config.toml
head_dim = 32
vocab_size = 32000
attn_scale = 0.177
warmup_steps = 596
schedule = "wsd"
MLP neurons of a small language model. Each row is named by its layer, matrix (up: input weights; down: output weights) and neuron, and shows model dimensions 0-127. Each number is 128 + 24 x the weight over its row's rms, rounded and kept within 0 to 255.
After each neuron's rows, "fires on" lists the tokens most often at its 100 highest values on Wikipedia text that the model never trained on; "fires before" lists the tokens most often just after its 100 highest values on Wikipedia text that the model never trained on. A number after a token or word is its count.

L9.up18 [126 176  78 114 139 107 139 179 106 131 120 120  97 100 128 163 127  95 151 119 158 149 151 109 110 107 160 117 112 139 142 110 185 168 145  83 118 132 151 139 113 120 113 111  63 151  93 113 155 131 112 108 121 128 131 123  58 137 136 106 125 185 140 107 150 141 142 169 141 135 148 157 129 160  69  84 118 122 128  97 118 117  97 122 128 113 136 115 121 129 119 120 132 147 101 112 122 109 143 118 143  97 132 145 138 112 108  97 111 135 140 164 167 146  95 165 115 167 124 163 128  96 104  75 130 143 150 146]
L9.down18 [147 138 144 143 136 179 154  86  85 152 127 141 126 102 148 132  94 126 116  89 157  82 137 104 155 153 138 127  75 158 139 148 113 148 138 126 130 100  76 100 127 115 122 155 157 170 122  91  99 166 152 156  92 107 135 135 112 106 110 144 128 103 136 145 127  98 137 119 124 141 125 107 142 120 135 124 170 131 106  89 166 160 152 127 135  95 152 125 161 118 127 138 127 171 139 117 104 112 120  90 104 114 137 141 146 141 105 169 122 100 106 141 111 156 112 125 140  99 140 130  99 160 109 176 105 121 137 143]
fires on: "\n" 33, " There" 18, " there" 13, "There" 12, " =" 9, " These" 5
fires before: "\n" 48, " were" 14, " are" 9, " is" 9, " was" 6

L3.up327 [123 132 121  86 117 120 114 119  97 152 113 169  83 151 120 147 172 100 120 131 200 112 143 100 117 153 136 115 130 130 132 150 133 131 115 144 118  99 107 109 145 172 116 154 112 135 152 114 161 169 141 111 108 147 174  96  66 109 129 133 136 152 138 118 110 120 117 117 157 144 185 154 135 124 109  82 125 114 166 154 114  46 127 109 144  87 142 139 110 129 110 137  93 173 108 125 134 158 149 121 121 151 190 164 161 121 108 124 119 146 117 114 120 149 100 123  69 136 155 109 105 115 125  91 132 117 125 124]
L3.down327 [ 91 122 134 123 138 157 189 134 123  87 110 139 121  99 121 140  86 132 132 114 131 103 123 124 107 118  99 174 120 147 109 131 143 139 143 136 141 116  93 121 130 121 130 124 165 165 157 108 114 106 131 116 163 117 176 139 121  92 141 126 128 128 125 137 115 123 144 118 123 107 134 149 139 165 132 127  87 158 141 100  96  78 133 130 150  16 102 132 138 113  72 121 126  99 122 120 129 105 112 182 124 126 132 147 119 127 159 148 145 133 109 132 144 110 141 104 153 116 109 160 157 166 154 143 117 136 114 124]
fires on: " ==" 52, " ===" 20, "==" 14, "N" 7, "===" 6
fires before: "\n" 91

L6.up494 [103 109 102 112 158 147 147 135 127 145 115 109 107 126 119 166 111 169 123 126 121 159  93 106 133 132 121 140  91 136 164 102 118 163 196 118  91 128 133  84 119 123 128 130 135 146  91 129 122 105 144 138 101 122 134  59  96 140 123 142 133 143 181 122 127 114  90 128 142 145 111 104 146 120 142 100 121 154 139 134 140 138 124 135 136 133 117 113  85 118 147 131  99 107 115 142  73 134 142 141 145 115 124  97 162 158 116 166 110  87  84 172 114 109 111  87 108 123 156  96 122  83 148 110 108 151 110 122]
L6.down494 [120 118 162  95 144 103 124 155  97 151 139 167 131 173 132 115 135 102  97 137 127 123 145 134 126  99 117 119 110  89 125 123 110 126 143 105 155  92 115 149 140 110 106 114 116  96 117  87 146 147 179 136 139 131 191 156 174 125 150  76 111 110 124 106 137  92 142 172 103 114 102 128 141 136 154 148 147  97 175 141 133 109 137 129 113 119 127 134 140 131 108 141 122 145 125 118 138 122 142 108 135 132 117 167 122  82 110  89 106 145 150 110 154 115 151 137 167  96 111  75  88  87 149 129 203 180 122 139]
fires on: ")" 50, "\n" 22, " it" 5
fires before: " |" 36, "|" 13, "\n" 12, " is" 4

L9.up70 [100 124 141  96 118 145 131 120 141 115 139  95 134 137 147  78 105 157 139 114 116 150 118 127 159 115 136  92 119 128 125  88 136 158 101  78 117 123 112 112 135 139 109 112 123 148 123 110 169 152 125 148 146 126 132 134 107 112  92 128 114 143 126 143 125 107 162 191 114 171 103 118 111 116 116 104 103 169 120  96 121 108 144 125 120 124 138 121  88 134 118 138  99 134  99 131  97 180 144 106 146 173 133  95 111 121 179  93 140 135 132 132 129 153 118 141 127 128 131 131  98 124 138 128 107 129 143 138]
L9.down70 [ 80 111  99 148 135 122 114 136  98 150 115  95 158 135 159 128 114 165  87 103 147  98 125  76 100 163 115 175 162 134 118 116 126 144 112 134  85  99 179 134 114 132 118  88 127  94 106 135 136 131 147 133 112 132 162 139 136 125 167 132 124 154 108 116  96 108 139 115 150 170 106 133 127 119 143 130 143 106 156 161 175 121 151 151 133 167 108 174 145  93 149 101 113 115 100 122 115  87  70 163 113 118 141 125 126 140 151 140 107 147 127 122 148 139 133  84 139 126 104 149 157  84 122 167 176 130 107 134]
fires on: " ===" 35, "===" 31, "==" 13, "====" 5
fires before: "\n" 89

L11.up247 [119  82 161  85 126 151 128  99 117 140 129 118 159  96 166 129 147 189 116  88 150 113 146 152 111 126 124 118 116 172 120 107 129 136 125 171  91 140 140 127 148 126 114 110 150 131 172 122 149 135 152 128 126 137 113 128 136  94 142 101 125 133 124 160 105 103  91 173 169 139 113 122 131 113 118 131 152 131 102 120 161 123 108 107 111 124 155  96 141 146 134 145 117 138 158 141  84 190  96 114 130 153 133 123 167 135 131 111  91 114 134 113 125 161 111 162 172 145 125 129 127 141  98 152  88 123 146 170]
L11.down247 [104 141 147 154 165 102 125 170 108 148  98 103 130 107 135 137  91 100 128 110 115 118 144  93 149 104 121 126 166 108 197 114 153 167 105 107 149 143 136 143  97 147 179 148 129 131  96 152  90 134 120 144 143 168 142 105 103 161 128 145 147  75  94 145 144 127 116 114 103  89 153 144 185 118 131 119 116 180 147 102 101 136 130 123 118 127 136 122  66 118 158 152 161 124  85 100  86 103 145 130 110 118 157 142 117 129 143 123 133 136  93 141  98 133 150 115 122 119 147 107 111  77 132 117 164 120 131 141]
fires on: " ===" 35, "===" 13, " to" 8
fires before: "\n" 54, " |" 10

L4.up483 [169  83 108 116 144 152 148 113 123 119 103 196 116 148 106 109 120 101  94 155 119 135 152 153 117 127 136 129 164  93 160 165 150 117 112 150 117 119 127  83  92 104 145  80 117 125 119 120 107 125 136 107 122 119 164 176  92 175 131 100  83 167 100 137 119 121 121 120 132 124 167 133 143 129  96 124 144 100 121 104 103 155 162 123 121 105 146 147  94 131 137 168 124 104 144 116 122 133 118 122 155 150 143 143  98 132 120 132  88  83 148 124 136 180 135  56 155 150 135 118 164 121 122 125 105 166 147 143]
L4.down483 [129 157 148 130 104 113 118  94 128 147  81 123 106 139 165 142 134 147 174 113 143 147 146 130 137  99 145 137 160 104 119 129 156 138 124  96  87 121 101 168 167 127 128 120  89 152 163 157 155 140 126  76 103 157 107 103 101  94 127 157 153 136  79 142 135 121 122 139 158 154 117 128 131 116 154 114 126 142 113 171  87 158  88 170 145 156  86 133 125 125 136 127 111 184 119 135 105  97  99 147 117 109 143 134 139  97 127 117 116 160  84 106 114 138 116 189 136 111 163 136 114 155 110 122 100 138 165 108]
fires on: "'" 93
fires before: "s" 76, "t" 11

L9.up0 [109 155 143 116 143 117 133 165 157 151 177 132 125 126 174 121 165 101 137 137 182 156 116 137 131 129 104  99 128  84 117  89 125 131 149 119 116 149 122 109  70 108 103 154 137 149  88 146 128 115 125 117 177 129 143 105 149 181 121 113 156 127 101 161 136 106 159 113 128 164 103 131  96 120  55 112  97 141 108 165 129 117 145 143 124  72 170 117 113 119  96 116 150 137 112 127 119 130 168 151 126 127 138 101 100 124 139 112 146 136 116 144 143 151 167 101 121 118  92 162  69 149 128 112 124 125 137  90]
L9.down0 [152 137 129 137 137 134 145  80 132 147 153  73 137 124 155 155 143 151 108 139  94 107 126 106 149 137  92 106 132  90 118 151 131  98 134 130 155 101 123 108 138 149 162  95  93 127 143  81 107 138 194 130 104 160 175 116 120 120 180 134 154 142 131 140 108  90 114 128 149 188  82 145 153 115 123 126 150  90 134 125  79 111  89  84 120 149 137 143 181 108 144 133 107 125 156 110 153 101 133 157 126 146 115 150 110 120  87 134 157 147 122  85 116 129 127  86 149 128 134 126 115 157 138 137 172 142  91 114]
fires on: "\n" 43, " =" 24, "." 6
fires before: "\n" 42, " " 22, "-" 4

L7.up324 [108 119 126  82 155 106 134 156 117 129 137  97  95  87 140  94 137 128 135 149 115 137 131 116 125  90 109 139 161  74 164  94 123 106 128 151 111 133 150 125  92 171  96 163 134 134 110 107 157  88 104 134  95 103 169  96 131 154 135 126 142 134  65 134 111 132 102 128 122 137 108 118 120 110 116 159 112 133  94 157 135 166 112 124 143 113 130 134  51 107 122 148 126 117  94 124 108  90 108 116 106 133 133 109 133 145 123 157 135 118 138 104 118 132 144 115 156 147 138 155 123 168 202 131 126 152 127 162]
L7.down324 [153 136 134 156 136 129 158  78 113 150 138  93 112 135 139 135 131  96 111 147 134 140 127 121 133 153  75 102 132 132 136 172  99 158 165 152 171 118 136 109 131  83 126 145 129 137  76 125 141 117 144 127 139 166 105 131 153 120 140 117 156  91  87 137 155 123 128 111 144 142 151 157 135 121 119 178 162  58 131 145 128 106 125 145 135 107 117 125 123 119 127 109 146 155  89 145  84 165 114 105 127 113 120 113  89 145 113 142 114 126 145 122 122 115 101 121 169  83 115 114 127 121  95 133 187 123 108 112]
fires on: "==" 34, " also" 32, " ==" 14, " of" 7
fires before: "\n" 49, " be" 5, " the" 4

L4.up225 [154  99 140 113 192 116 141 157  79 151 116  99 121 109 114  85 133 115 143 183 126 152 102 133 118  70 143 206  97 121 125 169 109 132 175 142 169 111 155 128 133 118 146 119 134 132 140  84 137 111 102 105 136 103 137 112  88 149 143 151 132 114 165 114 152  65 136  96 164 142 124 132 127 123 142  93 128 129 116  95 111 121 119 138 148 161 104 144 141 103 135 116 143 107 113 144  73 141 134 118 142 134 110 109 142 140  92 133 125 105 125 138 108  92 116 130 111 154 149 136 116 129 125 135 134 165 101 123]
L4.down225 [163  77 128 133 131 150 124 139  87 151 124 151 160 158 122 167 159  92 160 127 111 136 127 162 127 144  72  92  97 145 141 152 131  79 128 119 155  76  94 158 166 116 150 131 123 126 120 104 139 144 143 116 136 154 135 150 137 118  93  83 108 121 146 163 152 123 140 149  89 112 192 157 128 106 146 161 150 133 117 119 122 150 120 140 176 106 123 146 138 109 186 161 147 163 121 121  97 124 110 113 115 162 132 142 104 112 134 168 113 117 167 105 129 102 143 109 136 153 130 130 146 186 140  68 119 144 153 113]
fires on: ")" 80, " also" 8, " from" 4
fires before: " |" 65, " a" 6, "\n" 6

L6.up424 [143 146 135 137 128 139 134 123 134 154 142 140 104 108 127 133 146 114 130 153 154 163 140 111  89 118 125 207  94  99 126 120 124 137  83 168 123 135 102 102 135 117 123 116 194 139 144 114 117 148 153 142 134  62 105 133 153 102 131 104 106 134 146 136  84 132 126  99 137 111 119  89  98 153 128 140 152 123 117 126 130 117 131 191 121 142 134 171 130 145 104 136 124  95 137 121 175 126 102 141 118 148 140 153 120 138  48 138 132 155 163 117 120 148 150  96 139 146  99 100 130 152 146  90 120 147 113 123]
L6.down424 [123 118 111 137 138 128 130 133 122  97 104 127 138 144 155 148 106 170 112 107 125 118 139 136 213 110 122  96 132 118 139 148 139 132 133 118 148 134 144 159 152 134 143 138 120 115  96 155 129 113 112 119  93 149 202 116  89 172 115 142 128 128 132 120 140  81 107 175 143 123 121 119 152  91 109 105  93 148 150 130 125 134 101  71 108  85 150  73 100  98 120 133  96 144 119 109 153  85 146 174 155 135 159 140 159 145 184 103 117  82 126 137 100 125 111 125 146  84 158 168 110  82 132 149  97 132 126 149]
fires on: "'" 64, " in" 14, " enter" 6, " the" 5
fires before: "s" 56, " the" 13

L7.up373 [119 125  84  80 126 148 106 153 111  91  98 118 127 116 112 128 147 140 110 109 183 112 151 154 150 139 127 145 154 142 143 102 130 128 183 130 133 110 131 173 120 166 134  81 125 112 177 119  89 105 128 124 131  84 141 129  82 135 112 138 126 156 113 128 133 125 120 115 166 116 110 145 120 125 147 145  96 128 118 143 154 128 103 159 141 125 147 152 119 157  93 148 107 129 109 157 117 119  97 161 145 105 137 164 151 170 101 121 134 107  73 112 113 107 155 133 139 148 166 112 136 111 109 138  69 133 126 104]
L7.down373 [ 88 148 140 140 112 120 147 137 161 144 184 131 137 124 120 135  92 122 158 144  94 145 109 125 111 136  80 143 107 115 121 150  95 133 102 100 147 148 110 123 124 113 120 136 122 140 107 153 123 124 127 186 110 126 104 105 173 125 124 146 112 115 141 147 116 157 162 134  77 139  88  99 131 146 109 115 110 125 133 143 110 142 154 102 102 161 126 145 145 143 143 101 103 104 145 112 113 140 157 136 113  93 122 110 103 104 148 124 140 125 179 133 137 125 105 129 124 114 112 150 121 118 117  97 198  98 122 136]
fires on: "===" 40, " ===" 13, "==" 12, " ==" 7, "====" 4
fires before: "\n" 76

L6.up146 [144 128 140 138 162 146 149 104 111 145 104 134 140 176  98  98 139 109 125 102 106 121  95 130 131 137 139 124  71 163 130 154 160 156 112 133 112 125 138 123 116  95  96 105 154 150 113 137 111 178 145 134 100 145 107 126 115 142 137 153 115 156 137 100 146  99  98  87 164 126  98 120 139  94 105 111 129 162 160 102 161 106 137 142 111 111 114 102 129  69 115 129 139 134 131 134 148 104 160 175  92  99 133 138 171 141 115  76 166 129 153 172 131 133 131 158 155 120 156 125 135  98 126 131  90 157 118  98]
L6.down146 [ 99 112 136 154  93  91 111 121 130 107 114 148 109 104 167 159 123 123 132 154 119 109 166 167 102 142 163 161 186 127 141  70 139 107  82 115 149 160 113 128 119 125 115 154  96 113 131  94 131 102 120  94 131 144  99  80 105 111 152 101 127  80 111 135 114 110 121  99  72 163  95 136 130 122 141 131  82 122  98  99  96 108 117 121  95 183 121 134 151 149 119 157 119 131 118 139 135 118 109 146 117 115 140 153 143 120 138 116 120 138 143 121  99 120 124 119 142 162 109 101  93  97 117 165 185 153 117 100]
fires on: " by" 21, " it" 21, " there" 14, " It" 8, " Preced" 7, " as" 7
fires before: ":" 21, "ed" 8, " were" 7, " was" 6, " is" 6, " \"" 5

L9.up15 [ 91 127 143 106  88 134 118 124 148 141 157 112 124 135 158 122 141 121 148 121 165 102 142 138 124  95 126 105 140 119 134  52 137 147 105 123 118 130 160  94  96 143 147 147 138 143 112 115 125 107 139 136 125 126 114 113 133 126  83  92 139 146  95 158 139 107 150 151 115 118  98 139  86 123 100 124 140 184  95 126 111 142 155 126 149 101 159 123  99 196  92 135 145 140 128 150  99 164 133 134 125 141 158 134 101 118 161  78 114 129  89 156 144 150 110 104 154 114 111 144  98 147 117 126  93  98 143 123]
L9.down15 [114 134 135 194 175 123  74 132 130 154 129 118 113 140 110 105 101 166 124 116 153 110 119 135 121 152  92 126 156 118 101 159 130 150 159 143 128 149 136 119 105 109 110  79 119 127 122 104 116 125 178 113  95 145 184 110 101 151 152 144 121 130 115 161 106 109 128  92 167 121 108 128 161 126 168 185 118  68 158 138 115 124 136 126 116 117 127 131 132 100 198  88 127 136 124 129 131  89 103 147 111 145 112 142  99 109 141 102 119 122 116  83 143 155 145 100 183 118 109 121 113  94 127 119 118 143 110 151]
fires on: "===" 48, "====" 11, "," 6, " ===" 5, " At" 5, " be" 4
fires before: "\n" 66, " the" 5, " and" 4

L12.up462 [144 127  83 137 119 118 131 136 127 166 113 129 145 122 107  90 140 120 161 130 145  94 114 155 153 150 126 118  88 148 159 163 112 126 135 131 128 145  87 142 140 117 141  87 110 118  96 166 132 151 151 132 128 130 126 107  95 149 134 169 136 104 117 117 129 132  69 159 146 127 122  89 131 111 120 111 172 133 114 113 124 164 129  98 126 106 122 114 156 125 109 138 169 149  49 131 181 118 109 111 100 115 121 142 145 145 114 149 122  94 142 133 133 138 150 156 112 131 113 202  95 133 140 141 147 120 142  89]
L12.down462 [148 142 127 161 110 106 124 109 125 123 130 126 107  86 123 146 117  83 118 126 114 118 156  48 127  98 148 159 153 103 132 101 129 156 115 111 122 120 136 115  98 118 139 164 123 148 169 119 126  70 104 141 142 125  81 121 144 123 105 101 127 151 133 127 134 136 181 133 115 100 112 123 124 149 119 158  95 106 178 133 134 135 137 201  96 106 138 173  94 159 110 134  73  95 168 119 116 141 134 122 161 117 134 178 147 110 148 108 136 160 142 116 149 125 121  94 151 133  96 129 143 142 161 131  53 108 147 160]
fires on: "\n" 36, " which" 22, " =" 17, " what" 11, ")" 5, " that" 4
fires before: "\n" 49, " is" 5

L12.up75 [153 133 112  94 150 138 140 114 121 105 135 120  86 154 147 129 150 141 113 102 148 113  87 124 137 168 115  84  89 153 127 175 141 135  94 139 112 180 102 148 139 112 163 130 142 131 103 121 126 142 156 128 113 141 109 133 114 174  93 118 140 115 150 153 125 154 154 158 167 148  94  50 199  85 113 133 107 144 127  85 102 129 122 165 122 102 121  84 151 126 123 111 112 146 159 149 126 183 145 114 107 131 145 138 141 125 140 116 153 111 132 152  95 109 128 131 108 116 141 114 109 132 111 147  82 112 140 131]
L12.down75 [128 107 145 154  94 107 116 116 130 135  83 146 157  83 122 161  76 119 141 156 125 112 159 166 136 120  68 154 110 173 115  89 119 120 115 150 108  94 150 160 121 174 110 130 117 143 115 133 131  73  69 138 164 134 151 123 112 127 123 117 123 141 123 115 149 150  94 126  95 168 100 133 120 131 160 177 134 158 145 128 137 147 115 134 130 163 124 148  84 143 120 113 140 128 128 121  79 105 159 116 102 144 146 133 126 162 128 109 105 139 106  99 182 129 172 133 114 141  72 139 133 115 125 176 122 143  95 142]
fires on: "---|---|---|---|" 23, " °" 8, " Preced" 8, "|---|---|---|" 7, " published" 7, " there" 6
fires before: "\n" 34, "ed" 9, "C" 6, " were" 6

L13.up596 [132  68 115  93 157 148 164 142 141 123 147 167 124 146 130 167 116 110 133 124 158 113 151 113 103 123 129 154 135 155 109 155 114 154 122 117 122  94 163 110 130  76 139 129  90  95 110 178 166 103 136 115 135 111 166 119  86 123  69 112 125 144 140 124 136 121 101 112 133 128 155 134 147 153 110 118 101 160 170 148 114  73 127 129 106  79 124  87 111 196 118 112 106 145 135 141 153 120 140 117 146 134 104 149 101 139 182 125 143 114  79 166 144 113 116 110 116 141 121 141 136 103 132 168 103 119 125 158]
L13.down596 [129 125 141 105 128 106 120 146 154 155  93 114 151  93 170 117 150 109 141 115 101 124 105 155 155 137 102 110 144 158 130 135  97  96 128 115 150 101  77 122 124 115  92 155 136 126 115 150 131 181 120 158 154  93  89  96 128 113 111 123 129  97 173 144 120 101 166 143 105 134 113 150 108 155 131 169 123 165 123 104 127 151 132 128 123 156 112 100 143 144 135 144 132 124 118 105 175 100 139  86 118 110 128 163 127 165 173 103 114 135 128 145 130 127 147 114 114 148  99 124  75 150 121 162 151 122 148 155]
fires on: "==" 48, "===" 11, " career" 6, " also" 4
fires before: "\n" 67, "==" 16, "s" 4

L6.up399 [ 94 116 141  84 152 110 137 140 126 117 143 114 122 101 127 117 137 151 160 131 123  96 133 121 142 108 114 143 123 100 119  68 123 120 116 168 152 170 155 136  98 132 136 154 151 152 172 129 168  95 102 121 137 140 156 108 110 115 188 146 158 158 128 143 120 105  73 139  94 156 114 125 116 157 133 155 118 133  81  98 108 137 102 142 103 125 140 118  76 125 118 125 153 129 110 148 121 157 114 158 159 163 139 134 130 154 138 141 114 129  96 129 141 161 156 110 144 119 139 166 118  93 142  84 135 134 171 157]
L6.down399 [148 100 120 148  95 109 119 131 115 149 140 115 127 151 127 140  84 141 100 102 133 165  81 139 116 142 141 112 166 154 123 141 138 206 117 167 178 126 167 126 143 146 143 161 138 125 162 127 105  92 117 113 139 161 129 143 163  97 138 159 145 132  77 123 140 146  94 105 125 105 118 162 142 101 113 170  81  76 144 146 120  97 172 108 113 152 130 135 131 125 141 138 152 145 145 143  91 105 121 130 133 147 117  99 119  85 113 162 140 116 137 106 100 153  98 123 137 120 128 123 149 104  93 148 173  91 123  87]
fires on: " of" 39, " ==" 29, " still" 6, " etc" 4, ":" 4
fires before: "\n" 32, " the" 26, "." 4

L3.up374 [136 163  95 142 117 160 143 127 134 138 139 108  98 126 163  90 120 132 133 161 178 113 142 156 118 113  61 153 109 113  99  92 164 158 144  89 144 103  70 111 133 174 116 118 133 102 149 157 137 153 121 112 147 104 137 134 131 116 130 120 130 119 132 109  97 122 130 119 128 114 149 135  99 143 129 105 143 206 104 130 128  80 112 140 113 130  80 154 131 133  93 126 119 188 153 125 103 121 154 117 149 121 182 144 161 155 137 111 110 110 136  96 127 125 131 133 155 119 147 164 118 111 152 135  79 185 113 124]
L3.down374 [133 109 153 176 111 144 120  78 170 170  97 134 157 144 116 153 101 142 140  79  82 121 100  65 149 145  84  95 151 118 165 122 128 126  92 126 144 142 183 158 112 117 107 128 136 136 141  68 150 126 125 150 137 157 129 145 121 133 128 119 125 141  84 107 145 142  82 122 132 146 126  87 155  94 121 154 133  48 118 115 161 172 135 113 126 148 148 104 107 130 191 104 150 122 129 159 101 119 102 172 122 132 100 118 126 115 137 144 131 153 135 150 114 143 156 115 139 145 133 137 126 162 102 119 128  90 129 123]
fires on: " of" 83, "offs" 4
fires before: " the" 35, " 2020" 10, " its" 6, " them" 5

L3.up124 [147 110 112 101 116 105 153 133 131 119 133 141 113 175 132 133 126 123 114 130 171 111 107 143 114  94 162 102 143 104 130 135 170 149 160  93 128 102 120 117 145 173 127 139 113 110 113 136 128 121  99 111 136 133 179 121  63 150  93 124 142 152 160 140 138 125 115  85 151 111 163 114 137 133  91 113 115 153 141 138 104 115 134 141 109  92 120 147 145 130  74 161 119 144 109  79 128 137 140 150 167 141 152 160 196 148  88  87  83 106 153 132 146 124 125 129 110 148 117 122 109  58 124 102 148 162 169 139]
L3.down124 [125 114 133 137 156 107 179  82 138  89 104 122 127 150 141 138 133 126 114 106 170 134 145  72 165 120 107 140 156 178 115 168 120 127 115 115 101 106 146 138  93 144 132 129 139 133 137 134 147  92 106 122 203 137 116 121 120 107 105 141 102 103 158 109 107 106 129 125  98  35  93 108 143 111 123 174 161  69 122 142 162  91 114 117 114 134 136  88 143 115 120 155 140 156 124 113 136 135 131 147  86 145 151 127 109 124 128 126 171 143 152 123 128 132 116 152 141 115 156 118 145 171 158 114 105 123 112 129]
fires on: "==" 49, " |" 31, ")" 8, ";" 5, "\")" 4
fires before: "\n" 57, " " 6

L12.up570 [134 133 132 143 126 118 107 148 132 153 113  81 195 125 114 114 113 104  93 125 134 130 152 156 139 131 143 108 143 142 129 114 181 126 122 110 112 140 136 106  86 140 137 130 103 171 107 129 130 150 141 103 146 126 144  83 126 107 125 130 121 181 104 138 122 118  49 144 154 124 144 139 122 136  85 122 125  98 133 152 114 123 121 105 121 130 130  84 127  89 116 167 130 143  76 111 118 108 153 155  71 128 161 140 131 137 129 124 142  85 100  96 157 130 125 151 172 166 136 153 113 156 143  96 141 106 149 128]
L12.down570 [134 129 134 115 146 137  99  98 125  91 128 149 125 136 154 138 135 133 164 150 154 126  75  92  99 138 168 147 106 115 121 136  75 127 154 107 137 119 148 139 144  95  96 173 148 128  99 166 118  96 122 132 112 133  96 155  75 139 145 113 163  99  99 131 131 102 190  98 128 143 129  86 157 141 139 131 121 119 162 130 108  78 143 173 180  99 119 137 120 162 183 142 121 122 196 138 123 131 134 118 134 131 115 173 118 134 140 116 127 165 149 155  98 101  64 104 114 105 138 140 127 136  78 164 127 123 126 135]
fires on: ")" 73
fires before: "\n" 26, "," 19, " (" 12, " is" 4

L6.up68 [114 100 147  97  97 180 160 102 148  98 103 136 122 199 138  91 110 122 155 160 135 125 138 142 125 121 117 141 130 116 117 123 137 127  98 142 134 152  67 131 173 132 147 120 126 135 185  98 139 119 170 146 102  87 139 149 130 128 155 175 131 125 151 156 129  79 150 170  99 113 112 128 138 109 120 124 110 155 176  94 111 129 136 145 110 130 138 125 100 179 133 144 132 128  99 166 180 106 161 152 125 153 142 127 146 104 141 140 134 167 106 159 120 121 146 136 116 150 126 109  98 133 108 107 132  65 137 114]
L6.down68 [ 96  91 118 139 123 110 130 140 140 120 116 107 116 128 141 161  69 166 119  96 140  88 154  90 110 138 129 127 163 178 132 126 116 160 128 127 148 129 141 138  92 116 128 104 139 119 162 123 132 145 116  90 158 134 133 140 127  88 144 133 153 129 114 139 124 179 101 110 112 147 125 125 159 119 113 139 103 129 122 138  94 120 180 117 145 155 130 140 109  68 132 145 144 127 133 143 145  96 110 122 116 131 133  98 150  96 164 176 125 120 135 131 149 139 115 119 132 140 129 144 113  42  91 129 150 112 118 120]
fires on: " such" 22, "'" 16, " ===" 16, " of" 7, "===" 7, ":" 6
fires before: "\n" 25, " as" 18, "t" 10, "s" 7, "F" 4

L7.up306 [177 144 131  94 151 138 144 132 120 124 155 129 112 162 141 127 140 126 114 134 137 145 136 134 123 115 149 147 123 150 145 149 150 145 166 163 138 119 120 155 136 114 104 132 145 128 116 140  87 107 179 148 142 115 105 115 161 197 135 169 153 127 155 138 104 128 131 139 138 115 120 116 137 111 104  88 141 129 142 113 125 142 128 143 122 164 149 117 143 110 135 128 127 160 125 134 212  74 120 123 107 122 135 138 162 155  93 124 145 132 145 155 129 149 116 120 119 133 136 129 130 167 156 128 119 130  79 127]
L7.down306 [104 156 174 185 133 126 119 127 125 154 103 117 127 103 135 120 118 112 159 121 148 181 153 109 125 119 126 117 101 116 134 119 109 116 150 116 135 141 107 157 131 130 108 118 122 123 134 111 148 153 168  92 161 130  97 132 108 166 119 125 116 132 169 152 119 121 144 133 120  80 176  88 128 134 133 159 134 102  83 113 148  98 165 109  97  94 135 130 146 138 197 113 193 158 123 119 140 133 163 105 130 109 118 142 145 147 145 156 118 136 127  91 184 144 134 120 173 155 118 121 125 170 160  70 118 156 121 140]
fires on: " =" 26, " by" 14, "-" 12, "ed" 7, " Preced" 7, "/" 6
fires before: "\n" 27, ":" 13, " by" 7, "ed" 7

L3.up4 [128 136 114 107 176 111 126 106 128 138 108 162 111 152 121  97 134 112  89 137 133 124 124 154 134 146 135 106 111 147 141 122 150 123 183 120 126 114  93 117 143 153 115 137 105 135 151 156 123 151 107 110 108 134 213 109 109 114  95 113 139 141 135 127 109 131  73 134 143 124 156 140 136 125 117  75 147 154 125 130 112  81 129 108 139  60 157 202  91 129  72 113 113 127 133 137 121 117 113 152 183 138 127 160 123 114 104  99 130 146 147 139 131 150 102 117 109 127 152  97 109  86  87 130 142 148 116 112]
L3.down4 [135  91 130 141 118 141 160 121 124  81 135 139 137 158 123 130 160 147 109 106 136  89 137  89 140 126  62 147 122 158 114 150 127 136  78 105 150 156 134 111  97 120 159 132 155 161 145  90 159 106 122 124 167 151 114 147 109 101 111 129 154 126 134 126 116 134 151 131  81  63 144 123 107 169 148 153 134 121 137 112 128 107 130 120 138  89 161 131 155  93 116 136 118 112 105 121 109 159 130 158  88 133 135 134 107 129 154 163 164 124 151 106 156 142 117 128 145 109 142 128 149 137 173 144 105 117 126 106]
fires on: "==" 36, " |" 36, " ==" 14, ":" 6
fires before: "\n" 45, " 1" 8, " " 6, " 2" 6